MLP neurons of a small language model. Each row is named by its layer, matrix (up: input weights; down: output weights) and neuron, and shows model dimensions 0-63. Each number is 200 + 30 x the weight over its row's rms, rounded and kept within 0 to 999.
After each neuron's rows, "fires before" lists the tokens most often just after its 100 highest values on Wikipedia text that the model never trained on; "fires on" lists the tokens most often at its 100 highest values on Wikipedia text that the model never trained on.

L5.up927,228,170,228,161,201,218,204,134,152,162,142,184,165,190,201,161,229,185,227,167,205,178,176,182,237,236,178,217,238,240,179,200,172,228,166,218,205,181,148,224,124,242,242,197,231,215,188,212,243,210,204,257,182,234,110,163,273,209,152,252,230,166,208,213
L5.down927,225,167,215,195,183,215,178,181,211,194,200,236,223,201,270,240,168,158,206,207,179,185,229,217,212,219,228,201,163,211,183,181,229,170,243,230,222,232,172,154,278,169,191,177,182,241,182,267,159,196,190,173,201,218,230,224,220,193,195,215,250,246,236,192
fires before: " of", ",", " in", ".", " was", " High"
fires on: "ship", "y", "ab", "ast", "at", "ough"

L12.up169,171,197,164,254,212,170,191,181,204,219,150,162,190,178,258,229,211,181,144,213,192,172,243,174,179,238,201,193,209,246,210,201,185,161,212,199,169,156,182,159,212,146,180,221,162,212,206,144,230,179,180,203,175,246,160,232,223,188,170,163,159,226,195,194
L12.down169,143,188,187,193,193,141,222,209,208,206,214,148,203,187,186,166,203,178,210,283,136,209,220,158,218,154,182,190,203,237,221,193,169,226,201,224,241,187,208,201,189,285,157,194,210,191,246,194,175,238,212,142,254,187,244,182,202,187,175,209,173,219,241,211
fires before: "8", "1"
fires on: " ", "9", "1", "–", "."

L7.up605,170,212,254,232,144,192,211,184,162,223,112,216,260,187,227,189,181,199,170,191,181,175,212,187,195,217,182,271,192,243,252,200,233,215,211,206,216,182,179,124,213,224,252,190,162,255,226,212,225,200,145,202,208,214,201,181,227,184,176,204,213,183,210,151
L7.down605,179,265,222,192,203,154,217,224,186,166,149,175,224,240,203,216,215,147,195,226,204,195,200,182,190,220,242,238,210,232,224,223,189,239,152,223,160,164,170,184,216,202,216,225,92,203,192,221,248,188,242,235,166,188,218,181,206,198,214,243,178,193,240,188
fires before: " in", " to", " by", " with", " into", "."
fires on: "ed", "ied", "ated", "ted", " found", "ided"

L9.up795,181,167,188,219,189,197,210,179,220,217,182,173,167,144,163,271,256,181,165,246,273,200,238,194,239,198,200,225,188,169,170,146,164,165,240,235,134,157,222,220,202,181,198,207,191,164,181,166,177,179,179,194,193,169,217,244,193,196,270,177,160,194,218,164
L9.down795,225,158,177,221,207,148,207,235,183,212,187,162,194,189,244,154,207,227,231,136,180,196,161,203,238,191,202,181,203,213,183,213,213,247,252,233,226,221,169,143,155,179,270,232,235,206,232,189,202,211,212,238,190,165,206,223,219,242,180,216,239,221,156,208
fires before: "5", "6", "4", "8", " and"
fires on: "0", "ing", "9", "4", "1", "3"

L7.up522,190,154,213,183,215,194,165,142,175,185,239,218,191,179,219,169,194,194,233,187,228,224,173,214,221,226,199,197,198,189,164,190,193,212,183,201,212,203,230,230,236,207,233,199,202,167,176,193,205,158,163,179,200,211,233,206,179,153,223,199,257,207,204,186
L7.down522,171,204,168,210,172,227,187,174,200,246,257,215,207,193,191,227,208,252,229,235,221,222,196,203,219,217,214,246,186,135,199,195,193,240,221,194,217,178,180,248,191,218,183,173,192,163,192,222,230,218,222,202,240,215,210,220,231,212,182,161,232,182,254,124
fires before: "2", "1", "0"
fires on: " ", "2", "0"

L12.up759,219,227,164,209,262,203,230,249,138,255,178,175,194,190,187,221,211,243,218,205,193,221,174,225,172,241,169,213,240,197,196,181,201,177,162,139,193,217,234,188,183,205,228,160,161,202,232,161,199,222,179,184,193,207,195,146,261,185,176,172,193,205,201,216
L12.down759,110,233,186,242,234,174,206,154,142,198,212,192,168,227,210,199,153,211,182,172,228,175,182,205,219,241,170,128,173,175,192,153,200,199,192,196,212,209,234,167,229,195,203,211,193,201,196,209,218,203,180,238,235,217,220,244,189,215,118,197,169,249,170,146
fires before: "9", "0", "ach"
fires on: "1", "2", " was", " be", "9"

L9.up148,282,167,156,196,212,131,197,221,192,202,194,168,198,176,150,217,198,254,192,167,235,227,215,162,171,200,204,207,202,257,217,178,240,190,142,202,235,242,163,200,204,238,176,194,224,157,196,202,196,152,171,193,210,201,235,242,176,266,212,145,253,167,212,201
L9.down148,176,193,208,185,224,202,166,207,181,160,169,231,200,192,201,248,197,250,170,187,214,259,181,172,140,170,236,231,215,146,199,184,192,231,240,227,167,221,189,217,227,210,165,235,221,228,204,193,177,216,170,187,213,245,153,168,250,176,239,178,210,227,195,147
fires before: " ", ",", " the"
fires on: ",", "."

L9.up689,210,190,216,261,225,222,230,204,218,214,217,222,222,231,178,201,195,176,254,186,275,138,240,232,155,138,161,193,240,181,184,218,229,201,236,223,203,227,163,202,188,191,269,201,190,206,211,189,217,218,153,204,183,201,223,206,199,223,203,261,191,150,211,241
L9.down689,159,175,218,265,189,179,188,181,194,215,172,161,203,223,178,226,161,200,199,189,254,168,170,180,175,224,189,213,236,181,183,206,175,198,216,195,170,241,203,179,227,217,238,199,212,254,155,262,220,259,221,213,207,170,181,149,131,208,142,166,163,226,182,217
fires before: "s", "ly"
fires on: "'", "’", " of"

L10.up43,176,180,243,223,211,180,167,194,232,153,181,174,235,155,120,183,118,219,206,156,149,207,184,220,213,246,194,186,209,269,150,149,170,210,174,235,225,229,183,193,232,211,253,203,224,186,216,185,217,216,214,203,205,267,259,175,212,198,239,171,233,214,181,205
L10.down43,232,231,178,188,203,222,194,213,212,190,149,187,223,110,188,192,184,217,177,200,191,205,217,229,186,229,184,229,177,193,195,261,209,216,196,191,230,222,182,172,173,171,211,231,196,184,225,150,183,182,247,166,155,202,208,183,225,146,224,177,209,202,236,189
fires before: "-", "\n", " "
fires on: "\n"

L7.up271,196,178,186,176,194,227,194,206,200,171,222,178,129,157,171,217,206,115,166,237,145,170,164,231,197,151,213,272,193,246,211,212,192,167,183,209,194,201,157,207,192,239,188,184,217,216,240,220,190,234,201,214,142,231,173,196,186,244,202,231,214,176,192,187
L7.down271,196,170,214,221,186,227,197,181,223,189,228,198,251,224,244,137,204,238,222,203,207,250,215,196,208,214,189,192,212,163,192,182,166,214,158,182,152,214,198,166,206,168,267,201,237,257,184,204,230,195,236,170,198,194,158,217,175,190,160,124,147,204,220,191
fires before: "s"
fires on: "'", "e"

L9.up350,234,227,179,218,213,266,195,254,176,216,175,247,221,177,187,280,212,115,217,199,165,221,183,210,196,205,166,131,241,203,214,171,184,142,144,229,160,198,206,230,251,200,192,237,230,190,239,227,144,250,179,205,236,238,209,238,232,208,235,251,234,188,207,247
L9.down350,203,188,256,160,194,213,218,154,198,179,208,188,176,189,241,217,232,257,207,212,232,174,170,185,238,230,206,290,170,226,200,273,214,223,215,188,212,151,208,214,178,194,237,164,196,204,167,150,248,187,172,184,186,230,226,180,183,190,140,139,220,132,217,173
fires before: " ", "m", "2", "3", " G"
fires on: " |", " ", "1", " Ad", " of", "ed"

L9.up395,142,163,248,199,163,199,207,158,189,214,207,203,178,169,214,224,196,184,262,205,166,180,215,271,207,212,249,204,215,194,142,217,185,212,197,200,179,157,214,207,226,197,221,236,201,216,199,181,189,178,181,156,151,163,220,216,173,239,192,256,272,232,198,164
L9.down395,194,165,202,112,216,203,234,201,175,197,142,191,231,213,256,265,200,238,269,217,212,214,198,188,185,175,170,216,213,200,197,172,196,240,203,197,193,205,167,182,259,168,245,212,194,231,135,223,204,214,167,175,156,244,213,214,191,238,212,184,254,210,204,237
fires before: "s", " was"
fires on: "'", " who", " also", " that"

L9.up703,170,212,164,182,192,218,186,251,149,212,118,237,197,206,216,191,219,227,225,183,203,223,225,210,201,190,142,209,223,179,233,194,247,181,184,245,193,235,222,187,169,236,205,218,169,204,206,164,261,208,202,216,159,209,128,212,248,212,204,197,161,239,171,147
L9.down703,235,174,183,215,200,126,168,234,157,193,190,211,210,167,206,204,242,206,220,194,281,192,189,232,240,193,195,138,197,195,184,183,152,174,196,256,161,202,199,208,225,183,227,231,168,175,174,195,191,267,196,212,203,242,234,182,200,205,185,199,189,264,184,202
fires before: " ", "ic"
fires on: "-", ",", " September", " July", " Athlet"

L8.up610,182,202,200,179,176,195,149,171,204,194,232,182,163,205,114,191,212,206,201,216,221,244,173,161,175,203,197,206,239,206,164,228,222,179,217,149,219,254,183,201,197,138,187,268,197,220,220,185,211,207,152,210,235,209,212,166,173,152,222,234,269,256,239,239
L8.down610,195,198,171,170,245,188,167,281,207,259,165,226,184,192,221,150,217,196,175,212,199,238,183,230,218,209,223,203,178,229,196,180,177,203,151,142,184,237,247,226,192,203,215,212,200,248,180,153,257,230,215,203,193,214,189,176,216,214,173,243,186,181,241,211
fires before: " |", "\n", " as"
fires on: ")", ".)", "\n", "."

L9.up483,217,146,256,225,220,184,221,169,268,193,212,195,222,226,200,212,202,278,225,204,228,194,229,209,177,136,197,153,260,251,255,193,214,162,187,174,246,169,171,238,214,237,211,215,213,178,164,230,201,201,185,179,187,203,218,104,183,262,215,192,172,200,164,190
L9.down483,218,234,229,229,150,160,234,193,183,174,180,200,204,187,267,180,258,189,205,183,204,179,191,233,177,282,255,182,218,200,195,155,179,182,183,194,159,184,255,193,227,222,222,155,203,224,168,218,239,226,199,238,198,178,197,167,254,183,237,139,190,222,165,202
fires before: "\n", "s", "ky"
fires on: "===", " ===", "'", "ric", "uc", " =="

L9.up273,193,218,171,249,198,187,198,243,181,194,164,175,218,210,192,233,201,240,148,202,180,139,228,192,192,141,211,149,216,186,190,258,187,241,202,218,172,253,203,211,227,147,210,203,215,140,198,214,235,200,117,190,180,226,246,140,175,217,193,182,188,173,182,198
L9.down273,174,240,224,162,198,182,257,197,273,199,242,228,188,228,238,204,190,163,207,237,210,155,212,187,218,211,163,212,189,205,210,196,222,227,227,225,204,233,165,278,242,211,195,164,134,226,189,220,169,212,226,227,235,218,193,180,162,183,200,202,194,160,148,209
fires before: "s", "er"
fires on: "'", "op", "’", " Off"

L11.up694,167,260,125,161,177,222,199,195,233,194,214,194,183,212,170,149,170,235,190,171,233,223,256,193,246,165,262,248,199,220,233,254,230,177,241,270,200,196,189,224,162,166,205,241,196,179,230,232,261,170,164,202,166,188,193,198,197,223,252,158,202,220,193,167
L11.down694,224,138,164,169,214,198,111,197,158,192,156,222,209,168,206,208,176,186,196,246,173,198,201,215,192,206,246,194,250,156,258,194,254,203,243,189,186,220,175,189,174,268,244,199,192,197,213,216,227,188,171,159,165,171,212,201,231,180,193,202,236,184,160,208
fires before: " ", " the"
fires on: ",", " in", " for", " of", " since"

L8.up215,189,269,195,199,197,213,194,158,178,203,209,220,181,200,185,220,180,177,213,223,162,197,193,172,199,208,149,186,219,197,191,203,172,153,193,212,175,217,207,188,238,161,219,141,188,186,225,227,184,192,235,180,153,228,159,192,142,192,154,200,232,246,172,168
L8.down215,239,165,219,245,169,251,189,216,178,194,232,170,247,190,204,220,244,184,189,202,197,172,156,208,165,172,159,165,234,204,183,183,154,183,167,199,148,231,252,166,170,181,174,225,248,225,205,232,217,194,198,155,152,186,199,189,158,221,195,201,221,177,262,210
fires before: " a", " (", " ", " an", " African", "av"
fires on: " is", "'", " on", " /", " was"

L10.up487,192,218,173,156,165,177,211,184,196,200,201,146,178,149,159,195,252,206,198,196,195,233,270,160,172,198,231,206,223,205,219,241,246,167,196,237,227,230,183,185,211,225,231,197,232,208,253,168,207,203,152,181,190,205,225,206,210,215,205,182,214,189,234,167
L10.down487,149,178,211,252,166,184,176,211,212,204,211,142,208,178,184,233,233,229,167,186,139,183,183,230,160,175,228,205,219,172,180,178,198,166,188,249,220,198,212,211,219,206,220,194,123,209,187,255,186,239,201,188,286,173,174,194,206,202,215,185,270,220,229,195
fires before: " ", " century", " the"
fires on: "th", " in", " December", " of", " February"

L12.up299,242,211,233,185,189,195,186,223,145,255,173,202,211,185,238,210,229,236,136,290,185,254,199,197,154,204,179,242,235,205,212,197,207,205,201,182,249,168,280,220,155,210,217,151,212,165,225,199,232,193,182,199,198,259,194,214,212,190,168,250,232,202,224,192
L12.down299,153,186,148,181,122,213,147,251,181,154,230,179,205,261,179,213,202,259,172,197,239,174,197,211,162,233,168,210,151,186,175,172,221,173,214,199,213,229,217,206,178,143,188,180,224,193,217,237,162,224,188,184,234,228,189,265,234,196,207,190,176,170,163,245
fires before: "2", "F"
fires on: " ", "0", "–"

L10.up863,202,194,145,163,174,224,148,197,230,214,139,254,193,182,193,231,168,216,186,251,190,212,150,175,157,205,179,196,171,210,159,177,245,196,219,236,195,215,199,214,181,174,228,241,242,186,211,189,149,227,245,172,208,251,235,185,184,182,249,176,217,244,156,256
L10.down863,176,213,198,190,179,216,158,179,162,207,207,148,218,197,222,206,179,199,167,200,172,214,162,197,174,187,226,204,223,194,218,190,218,224,169,215,258,237,135,192,216,168,271,197,255,157,212,191,205,218,289,200,190,143,154,213,199,127,222,227,210,193,190,210
fires before: "|", "-", "\n", " ", "arth"
fires on: "\n", " E"

L11.up295,200,167,228,152,202,202,228,226,197,189,152,159,189,179,139,184,218,212,214,189,220,167,202,211,200,177,182,174,274,236,203,235,211,222,193,197,147,156,232,262,172,201,266,205,213,187,182,242,218,212,117,186,133,231,226,209,231,234,165,204,219,189,221,182
L11.down295,209,199,223,228,186,159,99,232,219,189,224,260,175,236,191,223,240,200,191,203,201,185,165,253,220,182,209,228,107,198,219,186,210,144,211,230,199,222,204,184,212,193,192,156,161,192,212,203,231,188,225,226,151,210,198,235,211,175,185,162,182,256,166,188
fires before: ",", " are", ".", " of", " in", " and"
fires on: "s", "es", "ts", "ers", "ed"

L7.up971,199,195,154,218,192,154,199,242,220,201,179,189,245,189,185,148,220,198,194,222,186,228,207,211,225,221,183,159,199,190,198,189,214,217,215,202,190,141,210,159,217,211,199,209,196,189,197,184,223,209,138,183,239,197,182,158,190,203,248,239,196,239,124,229
L7.down971,145,207,182,219,187,188,207,242,202,176,150,189,176,159,200,219,211,165,196,241,194,201,214,190,226,198,251,183,218,197,199,221,189,189,117,191,216,184,190,237,153,169,213,189,191,225,164,189,193,188,200,235,184,201,196,248,166,207,155,216,168,184,201,183
fires before: " |", "\n", "ig"
fires on: ")", "ell", "ld"

L11.up93,233,181,257,165,220,146,175,254,156,186,189,279,156,190,190,157,213,197,184,235,186,221,205,177,189,191,217,191,182,210,254,225,222,248,220,257,206,196,174,163,215,216,182,201,227,241,212,138,189,225,243,202,180,198,161,232,208,162,199,275,252,211,150,166
L11.down93,202,165,221,200,213,216,221,221,187,225,194,234,184,110,227,167,251,226,238,180,267,201,253,240,250,183,204,159,197,169,240,244,200,206,197,205,187,186,172,234,207,258,161,202,168,150,174,204,203,148,179,162,233,212,165,220,237,182,212,214,155,228,212,186
fires before: "2", "1", "b"
fires on: " (", " ", "-", " was"

L12.up479,175,173,176,150,195,214,250,176,184,251,232,218,258,211,150,233,205,238,200,208,206,185,220,215,205,184,208,168,229,193,183,180,200,185,199,241,195,189,150,296,204,247,109,216,204,166,172,155,227,206,204,204,175,175,211,196,223,172,201,234,190,195,156,222
L12.down479,165,203,221,191,192,224,210,212,174,159,199,230,231,252,230,194,200,243,167,182,176,248,185,184,205,234,228,192,203,215,173,241,187,180,208,151,238,222,224,157,192,107,221,177,213,202,228,201,232,110,199,157,183,206,185,157,191,252,203,196,195,149,166,211
fires before: "\n", "er", "es", "ement", "ed"
fires on: "\n", "ag", " manag", "erv"

L11.up454,193,130,166,214,196,152,214,161,192,216,236,275,210,167,223,217,208,203,153,203,261,169,211,148,169,236,195,140,244,255,232,256,192,193,168,192,205,220,193,180,184,182,182,188,197,216,205,195,198,176,158,219,185,274,174,198,208,197,145,182,173,179,217,181
L11.down454,187,183,194,296,209,199,213,199,202,221,209,184,271,193,237,257,239,207,231,126,239,208,204,181,190,215,183,172,217,184,187,199,201,202,229,220,231,241,186,180,211,215,168,208,231,202,146,191,193,176,200,215,273,170,207,211,191,203,157,196,159,177,102,177
fires before: " The", "\n", " It", " A", " This"
fires on: "."

L8.up503,216,161,140,235,176,119,210,174,147,198,186,228,216,167,167,202,195,205,230,191,192,215,229,167,217,200,215,234,228,190,238,201,157,179,174,190,199,229,178,168,204,236,184,230,209,204,172,185,232,180,197,171,207,227,195,195,209,187,199,224,169,104,199,208
L8.down503,155,215,231,227,151,173,166,189,258,238,161,187,134,208,164,167,180,176,139,217,230,178,209,216,212,209,199,228,264,211,213,186,171,248,158,255,230,199,229,158,220,201,205,194,210,218,219,213,213,176,172,142,228,237,175,165,235,194,211,182,207,239,201,224
fires before: "s"
fires on: "'", " J"

L12.up849,108,246,201,213,172,229,237,193,204,193,232,209,195,202,188,165,183,185,200,181,212,256,187,181,259,189,215,138,244,237,241,186,174,229,167,207,180,208,217,216,231,236,166,162,192,161,242,220,227,200,218,152,256,187,165,181,195,177,257,223,173,187,229,174
L12.down849,260,203,189,215,254,213,231,209,226,172,205,212,144,196,268,198,208,154,209,206,201,159,214,226,253,191,184,180,151,232,240,181,173,200,220,182,212,228,199,216,216,189,153,230,170,161,168,226,222,219,183,209,251,187,240,253,151,174,164,238,230,116,223,236
fires before: "1", "2", "8", "3", "4", "9"
fires on: " ", "1"

L12.up556,233,177,195,189,181,240,200,205,185,134,183,204,161,192,183,203,164,221,212,234,157,214,219,186,166,191,209,227,175,210,189,244,171,150,232,223,190,272,186,176,131,188,195,197,163,238,166,184,236,144,214,245,203,195,182,155,198,174,236,225,252,217,215,230
L12.down556,206,200,216,192,203,202,221,197,183,169,169,205,210,168,239,186,192,218,203,165,164,134,171,196,221,183,225,210,176,172,241,175,214,145,199,188,175,219,174,224,177,220,202,166,154,193,210,232,216,222,209,200,282,194,238,172,204,200,229,206,185,196,181,160
fires before: " "
fires on: " |", " May", " ch", " on", " On"

L11.up622,223,153,197,242,202,178,236,205,209,227,155,186,200,179,197,202,179,232,197,202,230,235,256,186,193,157,223,203,216,206,171,260,205,226,165,186,213,191,138,211,220,210,216,154,159,188,247,197,222,155,166,208,238,206,190,239,263,165,227,194,181,200,198,170
L11.down622,184,233,174,185,179,195,239,210,188,215,197,184,208,178,221,239,238,159,247,155,244,201,183,188,217,191,185,241,233,180,261,174,204,183,173,179,257,187,161,208,237,197,240,169,186,215,202,187,164,205,199,228,243,200,245,207,168,181,183,176,152,224,234,213
fires before: " "
fires on: ",", " May", " since", "av"

L5.up666,239,218,193,298,188,239,170,207,232,263,168,187,205,225,203,261,201,227,168,165,242,213,176,208,211,175,213,162,217,175,150,194,188,158,229,238,186,214,160,217,162,262,197,211,211,251,212,196,249,147,217,207,188,210,270,231,193,183,220,190,177,182,156,214
L5.down666,223,199,216,234,227,200,227,224,162,239,216,222,232,186,221,219,180,196,194,207,254,196,211,185,171,178,219,202,166,170,222,189,234,137,173,237,218,228,149,186,226,222,88,226,189,199,184,158,205,212,179,194,195,229,195,202,175,155,208,258,217,172,196,251
fires before: "\n"
fires on: "\n"

L9.up40,238,157,135,201,198,160,176,212,164,141,176,195,235,210,203,202,192,198,161,231,211,155,201,206,195,229,245,208,189,195,220,176,189,210,225,220,196,230,213,168,242,212,239,167,185,225,226,136,222,174,207,180,187,172,187,170,230,179,208,138,209,213,187,208
L9.down40,243,138,206,193,198,214,174,221,174,171,139,196,190,197,182,184,184,182,222,271,142,137,176,179,176,199,209,223,192,201,154,200,224,142,208,228,213,182,187,174,199,196,187,193,218,200,232,202,201,190,205,189,214,192,184,172,204,201,248,170,176,225,161,211
fires before: " ", " the"
fires on: " in", " of", ":", "aged", " around", "imately"